{"bias": "all", "weight_decay": 0.0, "final_lr_fraction": 0.0}
MLP neurons of a small language model. Each row is named by its layer, matrix (up: input weights) and neuron, and shows model dimensions 80-335. Each number is 500 + 25 x the weight over its row's rms, rounded and kept within 0 to 999. Numbers have three digits each.
Before each neuron's rows, "fires after" lists the tokens most often just before its 100 highest values on Wikipedia text that the model never trained on.

fires after: " the", " (", " The", " his", " a", "The"
L4.up341:500489500493510503465489500518483470426536511513487455498488523506531507518455516529483495480491562527534467514490491469506544451485467493502535525499465471456445520488484531532530466484516483512439505467492479452496545517495509522460494504483532529484519511459517489509517483473471527520531544474533491456467537529487526532454500492468512480484498511460506533493505519533505473482503514501519540506540474505510502525494523527513461492482511501496488494504461512481507474480487488498535537447462500473531503475472516514515482431478523442501509463539526482501507523497495455439521489468507514506479518525473503529497471497501500502491483529558513482505510507547466493515513497536528508473486520533493531529532495530472520495502509478547485476492529494474479463511558506

fires after: " |", ";", ".", " 2"
L5.up206:530499508477449487461489486464520478482545494481463515481455512514485457525533544521479525489496508487487512523485520461516504536475442551491514510497496509479537555500485482525531502528493511499501517462512511517519503539475480522516433515481518457506524512506517501484519494498481528495517484504487489515525519512446509469453489518496500533500487492491501512529513485512496506524476479532507507489506455530464475507491503475467541520506493496513537529484526513466530489543494490449516515547464463486510539533508541496510503521487478494493500483529493503513496523466508464488489542494499472491522485564493484485503530542478513519483474507472507520464490531526461505466514522499483514497464553488514508521546504491524502493489513449478503462541526535500523500502496526

fires after: ":", ",", " No", " sk"
L5.up263:525501509480528497516491529454522515467494497522552508460486517506519505507488505482451527490516510476457499546475519530502478463457511486497483495510504492499480512516508536542525513453505494493564497512498501472522489507448462467493510478495524518526503473537465516476500530508497504502495478507512526522487510511464489495514499510475508491499454486458533490500512530516488482515546531483486467504499464522496495487512536526513475486521509503508476424509481508506471515507471462524495477521516465483532492521534505506523454509525465492529534493524500452532522529473478520488505544496510467486492486532480440518532483492540489509471490527530504467497499500550487521489561513539476467502531497478463518524512555484461550510483473476530487510480494483482495496461448504

fires after: ",", " was", "N", "C", " were", ":"
L4.up897:525513544548509481481494476500473474504460499489542533534478508507541494470496588486503520465476491495492482466507474519500484523511510547487525474518500469513470514537465504508513489463509486541497510506495509485515515484502504518513480485501504507470501473514503530475489524512489498518519498488524521496494528527533515526507542525503517489494503436472551508496542445497452484514485508493539463505534497499483446516477487499517475504470512540502500533452546499510485499493484451451527520507449502506523493443480511499536489501493516483499505455504486451475517480464477505479502467526506459551514519544494479517499477513491466476516504508489517498475492507492534511496493564489506535494482466595442476530481515517480528514473457516478510489505506522481519503515459499

fires after: "\n", " $", " −", ":", " £", " 14"
L5.up764:504514509533483515470512486487505429483476508497491460455546520517496534532478529536486509473460522432515512510501484518466511522493511497507508480496538506511457518458497520476534490468504482502529543477483513522524501478489477523491516492528523459484508467538502524460491478468487494473502518492539522470549484547515477505481456531506487520480479495458487512491498450539483506538446519502509491523535493547482497506542513523478543493495530519491490500497517495498537498514492489499495489511534506458502482482479474513506541517510462523487515450509525476520457536540433473500525502451465492479505517541508504476490476496492474527511495539480498467464543564508510493504546534529462463510493502514457508492544477480496488481515499475568519479507526461551532508475507513

fires after: " the", " N", " A", " O", " St", " la"
L4.up481:569488486509518525473471470509467460473489503467541523471489489506501497477480477515512491499531497474519531503486492502503505494436470519495527492458459435480476486490497464540539481522487435459514522462503515468522518488487492508494507486490508503490472461526497509514507510527557560548499461501556524528533503536530534517517537518524478479489516495485484522488472487530507524481529471477493509469546520492509511509531521486494547500497562490491485516511445519504441485487492493474531487562500487472496481495482485504515542484493467466527479484466527555466477560524486519460497460483500516483495517505479472536493539449509484484498531510499483475518459453520524540530490508532502487477503527524502473482481533509484515482509479494524526476503541460479519516428526483

fires after: " |", "ville"
L4.up907:487497497510455491487525506501491478507490486490459482470506482483532497528533479470492522499510509523494498559540490480517549529524435529484490512546507522541509494487485505459520494492536494515524504461530523531514499472492492556512455486502514509518477488466492504478536513501503504473491503513494513491529515536445476493504485499478471533492511512502495475496463497474499495521535558494519490484536516544501511506493508521499491491430541536443515461520507484528493531479486494495532445491510513514511467559494539475485460486542479453499459504491483444538523481480482448474473497446483448475479497515489510499494533529513511502496533514512468466512481534520499485450533486544493484511489511568515502488517464505508503479483538496487479511470478483521526486515515544

fires after: " the", " The", "-"
L4.up1181:514490540507514473454495524517496491490499547548515511482481467491486507496539506476517516523505557472457502480482473492530497478502498521523516478458505507475468498523475557503534478484546487533504478447510481494534543507466485528524497491511493531537502508455511531495510511516496515519493489526521483469449458509489543529549552524492489460499480451477512530447515481512465480497481515466507545469490514498504494550516482456512480511471512516534498504481479535508494503487505470456495479554445509414528458467548486533505555497508475475516529521540475524485499488511476481499491501490517487478515507490473548528466476494525484460517499493474524484529498522521474528517499499496522508498504509506505476557534548503506511500471463476491492489483518510466527491472538496

fires after: " |", "|", ";"
L5.up12:489516511505506508481484478482463465514494534497478491408509534467516514479499516473515482494506544506461517498487494462542505510479499535531484507475452491471482467479487517490572476482579513511523527473528493504498448475478527480494501530499513502518516506494502500511518514507498505515505507497543513483476479486498481471490518508514523490504483479454448534544512500520533521525521500474493540503504524505538533546486488478532494471482510511514511524486495499470500517495485486481486471548497495502524470479506488456469512498524502483492497478526465452489504554495486458467529545514539504432481508508482481497514459542513508458490523492486565513515508489545490537470530498476502525515500487483473501532499528512532441533487486513530471495538508469485520493502512538

fires after: " 100", "0", " =", "%", " to", " days"
L5.up44:519513461439497551530552563465514474456461514458462496456483480492524520481506439517503529500524546473467474505489480512479503515502534534547516520511557522478496548540474466530577472522530532553495522473512481468519480489492488497460516463498476483481519488521472493467487469574467476483511491544528520511541499477516494486469497478552526476503522507511513528485487511520514499508471501518512501487568478494498514532479511500549478439493497492502483495494467506513498509487486501501479473501501491510498502493471501459481494483515478478496530468496494486478456523526488521503485521457522477498462498495517457518500469496520502490486487515499473472517546510511496535435501530531515522466517513500500495490496518473471471501450509488492493490460552514516515484492483500

fires after: ",", " U", "3", " qu", " 1"
L5.up203:558456489498459543457503497463523495490494465489496502485496468505515458516518462514476517507487463456518484516525499511527495530471470518517481488542475498485547507506498531564513497468479510499504542512498514466493529471497509464511504499497494537519537451500500503505507455483483517517507536481531482497506505503441496515507482495473494515541535502455539500506485492476528475535489520506515499520518466480493508521498538492497542454489503459489515490512531489446489495537460489532537513503517495514470530505474533444505506486481459468517493509499541490521517531467501455519525500476545480503501538514495537522446522514494493495535509504487498521460530504483508497502525565524505477473525502436494539488511475499459498484512482491523541442492513464548467497493515469

fires after: " his", " her", " pat", "s", " younger", " His"
L4.up331:511487476500495512479487526464505485459515489507489480507452507498471501496536528535525506498472469484499488510430469540507492501519526466505557459471490472472520485516537544473527477511520515519517524446488495503450509548489494557543493487545489536481552449478483497512499512516545487500511511501510509466522490510476476529523495520527494476476493460478545538499495480513480513510447456517492484487521437498494507458521504512449503509471512520520530508493480524479473522478491495485502471503452493494532510530476496470524465517508465510466481469532487461479500515457491471485466530479473523489514492498518512494512527490491494496496482518473509555497516465552493505484501460502551505511483491475492485485528557516469476475509507491486510471458472515511512491471522529

fires after: ":", " $", "′", " reb", " to", " on"
L4.up1234:517508522518523506477500508458549478473486521521531476434525520501514495542514513481480511472505510450505498514509477505501512517459472495495455487498516519516487469470504489522519513465495530459535479485512520493497501503516505515501486480501529510493476489489485544481503515536506535519522477495533468498495496478493509488487486537506504518498496525486472503467491500544511525525518487479529503490513445511446521484506467497522470464496514526542488506540466509490513531483483506491503484507493510466526482500503461460521476508488512495492521496534470465500531563514487546548499516473529493507464506548523457457491493496516450513519472502502537456533479493541488522485532543489504492479520457506480523501545489469469510472449444459505518537504567450488515528429481481

fires after: ",", " 6"
L4.up905:528465485498505501498492492509498477454478485499501486507546514512477486505517504503527506475488485499505518538544509549469524485479509514539518512492559484511492504495519537482514511483498415515503555514529546500479484472519475511503522497486504493521522473558490565497490481536517508541498503510502508494482444530521548548484450502489534533510487489520497498466496439498507472509477512543512491498504511484490475491527485512488505524488518502505487491503484507456510529492459477508494450487456529531460505554491535476481448480489506511503464462508450472512495494518531476495471516471472469471531500492515496522492463504486466447515471532495523488447461524478503531497514543550510477506553522504456490540532486487494509499511490472551521489519483479497506510522509503

fires after: " Su", " the", "|", " Des", " Le"
L4.up381:513499533515482508462525507486514495466518478522505486495499519481527502526465481497489497496487512443510529506492519472474557478486493508508545487485505450479497518506469523508510489505523442489483485526488484464476509477463481459481465492517455446505557504528536516477503507489528521558530489528542521493525474553530515472499497446481521517458510481464513483507491483541485528497506532517486448499529487492483511524556523499453474489483513507545479463548524535477523507470481455490543503517503509470470520531530481533496512467497472466473483460545471460497467517541484479478482484496512471507535479521491510517505478489510506500551524492506495493526467484511543519493509491505495514492476491500473540500511482527489541529519497438487510490492504488486504503546563517

fires after: "19", " United", "S", " (", "="
L4.up186:508490509533488544486474505502487462537491496484496499518403526528536493484508550486495529536477485515528474525472482477487479518476501485494490511515497467466514555524505521524495508492493509496488477475514469512557523516530525506513510475522497505434469544494496535503503474462480474517484501472517546502521527476475513561519504505534485509487494470507496503517530481494505513516481514506493502518499504480500489569512513506489529483485492501460498526476518484479493493483486465487503499514485489491474520467491461482501518506524534502485527500472505436502552530554513517479493539453502507499497521489482497530477553494545444515507457510525464536543516455504517492452519473512522576502482470495451536527513514484457470523482456498484508499454510511506530502512490504

fires after: ".", "s", " to"
L4.up1442:483522536500485516501545521478528524493534543469440492415467511487520508515473447515459519494516500519503434532459476547515510525486515507519494520507517522470484468474514505481523500479567511505528539507528500523551471480489490485541491493511526506537530515463517483466482508503529515476515534576529527492494519570493465479463511493498561528505515519525487489501487491486537513508469524496494518468501543526482525533501515519461494461504547510562522488483525524494497501474477516489501449524496478519514489478486485456487515506530495462525500475487481477507519536518478531490441510512506518490463515497473488503489484510508461515471483519503511493480490474550500525469529493475507506499487524478472514571514509495503473493458473474501486501493490517516554517483479543

fires after: "K", " Z", "R", "S", "H", "N"
L4.up224:524508487500491479467493450484496515480528525431496460485519525488508524528485518498473546491519488509505521501474507464488494481487516510488476525515508481464488518529514498500543497470511512504503496483491484490493486514502460521537505458505479480500510499522482510506511502480473539473545475505521523506482500547499486478478552476546491494560531509469518526476515512466455525466492505503541468513558497511508517537513553517480541460483562474460510478471494481496507520496481497511518501544526458500545530546500528497508502503489520475504474482555517505486449487535485481517497481508484505503496489480514538482505447506504476485506494550523505453514467495495529505496526549541498525480419484479523480500526491482531483480518466453521492465451551489554516499550484484

fires after: " .", " to", " do", " f", "."
L4.up903:533519512484519480470531510465492478467498516502502513481509470500496493461552495499477480452505474534470458488521479520487486537503520467518516527490496541478486466462489529502524507499504489515546581445481494505487485519503448505475443486531526467562488444486473491470486514514511471489540469505502546515468486487466498484464485505488537524521477533520494498502523491464496477520471523482536519448535509519495476517510530503505514486499523507550507512499492501538519521488494521476527523507470472463492507487499511476490540518558523486497527491546492474514495478495508446509475466516484508508431483514492502522503527492503500473496475514467509495483479492468468529516534488495498511541518450475541512510522509505522563504494488454525514478492518523477580531455493506

fires after: "-", " Sch", " self"
L5.up670:530482511508508495441482527446537521523499508490515532489531453537489488489474496543516504465459481517467492500479477469487461481500528505504457450502500479452473470546493516506521514457482520486483514520502539498533491468501496525488500489502531515477480488528531525501508484528542509469579481472527480451510509508517507518487508496498555537523504494477496552479495491548437481497505506478553540504508535524475502505523469502478508506507536471513490500517482513484529474441490498491494496506495500472502501503549511470478485491509465491502509502489478500486451488502511493489510485509476513516532489538481477482492522495508502462443524525487481499479566514472509501479545467503509530488512467484525537532484478468498522464485532491534497485480478484487515528501495483

fires after: " well", "-", "f", " and", " rather", " can"
L5.up638:501522500515500507524505458559459493450525541504490508448465528538494459547531501468485478509450518513458474472509470471517486464475475482500490494492544543487490503530493493521503518503532502491501510479484533458501486485527530456491470482489514508484459541495501488476508503475479530497559516520486507494477494492490526507507510469476511495480445519447476508490524511473482497452486499516489543495511484480541507505520470488503514448488523493497494529494509507520507491465481499524498532492468472515466509465516486522449520482566455498497481508473521507514486489472515530492529518480560490493499479483473540547499485491501505476499475536542507507457529521437503499485535509518472541510474509459514505536507526512524530526489530455493493470478511526523524545513521506

fires after: " The", "The", " the", " She", "|", "."
L5.up1505:517448504555485515480515524489509492426488475464494515510480556484491470494529500531500508490513474482512461487457475481500497484474510530508478535528441485454498526468507499489503436477506429498481491472490501540537485542492505517471470479487548506478504507495491527522497479470483507508544518468576498478540538510502496475494463503467532539465481493496481544462527456474511479489510490495501490504537499501501464506508488474478464481516517495541559481497478538501539515530479506475521498511495508480493498526488499508496502493486487452515447536504501522515498552533509475472531501476553526502515467498533528544503493555546511481500481509499522463502531502531500507481517511549497482497488469484468533514487505540523497492485505492458514500456496487546515504499520494

fires after: ".", " pro", "Pro"
L5.up1133:498482519459500491510484514489500473485463493503488547515480487500517495527521504472457481508482492539502511523457490460511539500489495538506464540518506540489481521500503512486481489474524529520526587494516505491533531511511480523481468492537528519518492480505514497474504497494486493492477533497491551461511507553522491491479497475451526503512495482425506479495466445456473493532487512475499541473476495499498484534511473443510517527532544505487491468513494500502517493504485482492475521519497524529533533467528508528467513535505535496477487533500514461454475479507485505476465498523532475509511494493542482464496497505480456497504491546490510528469530469517497487523542504505494555510545504512505458539509487531482511473526506463509526434490493470519501552503468489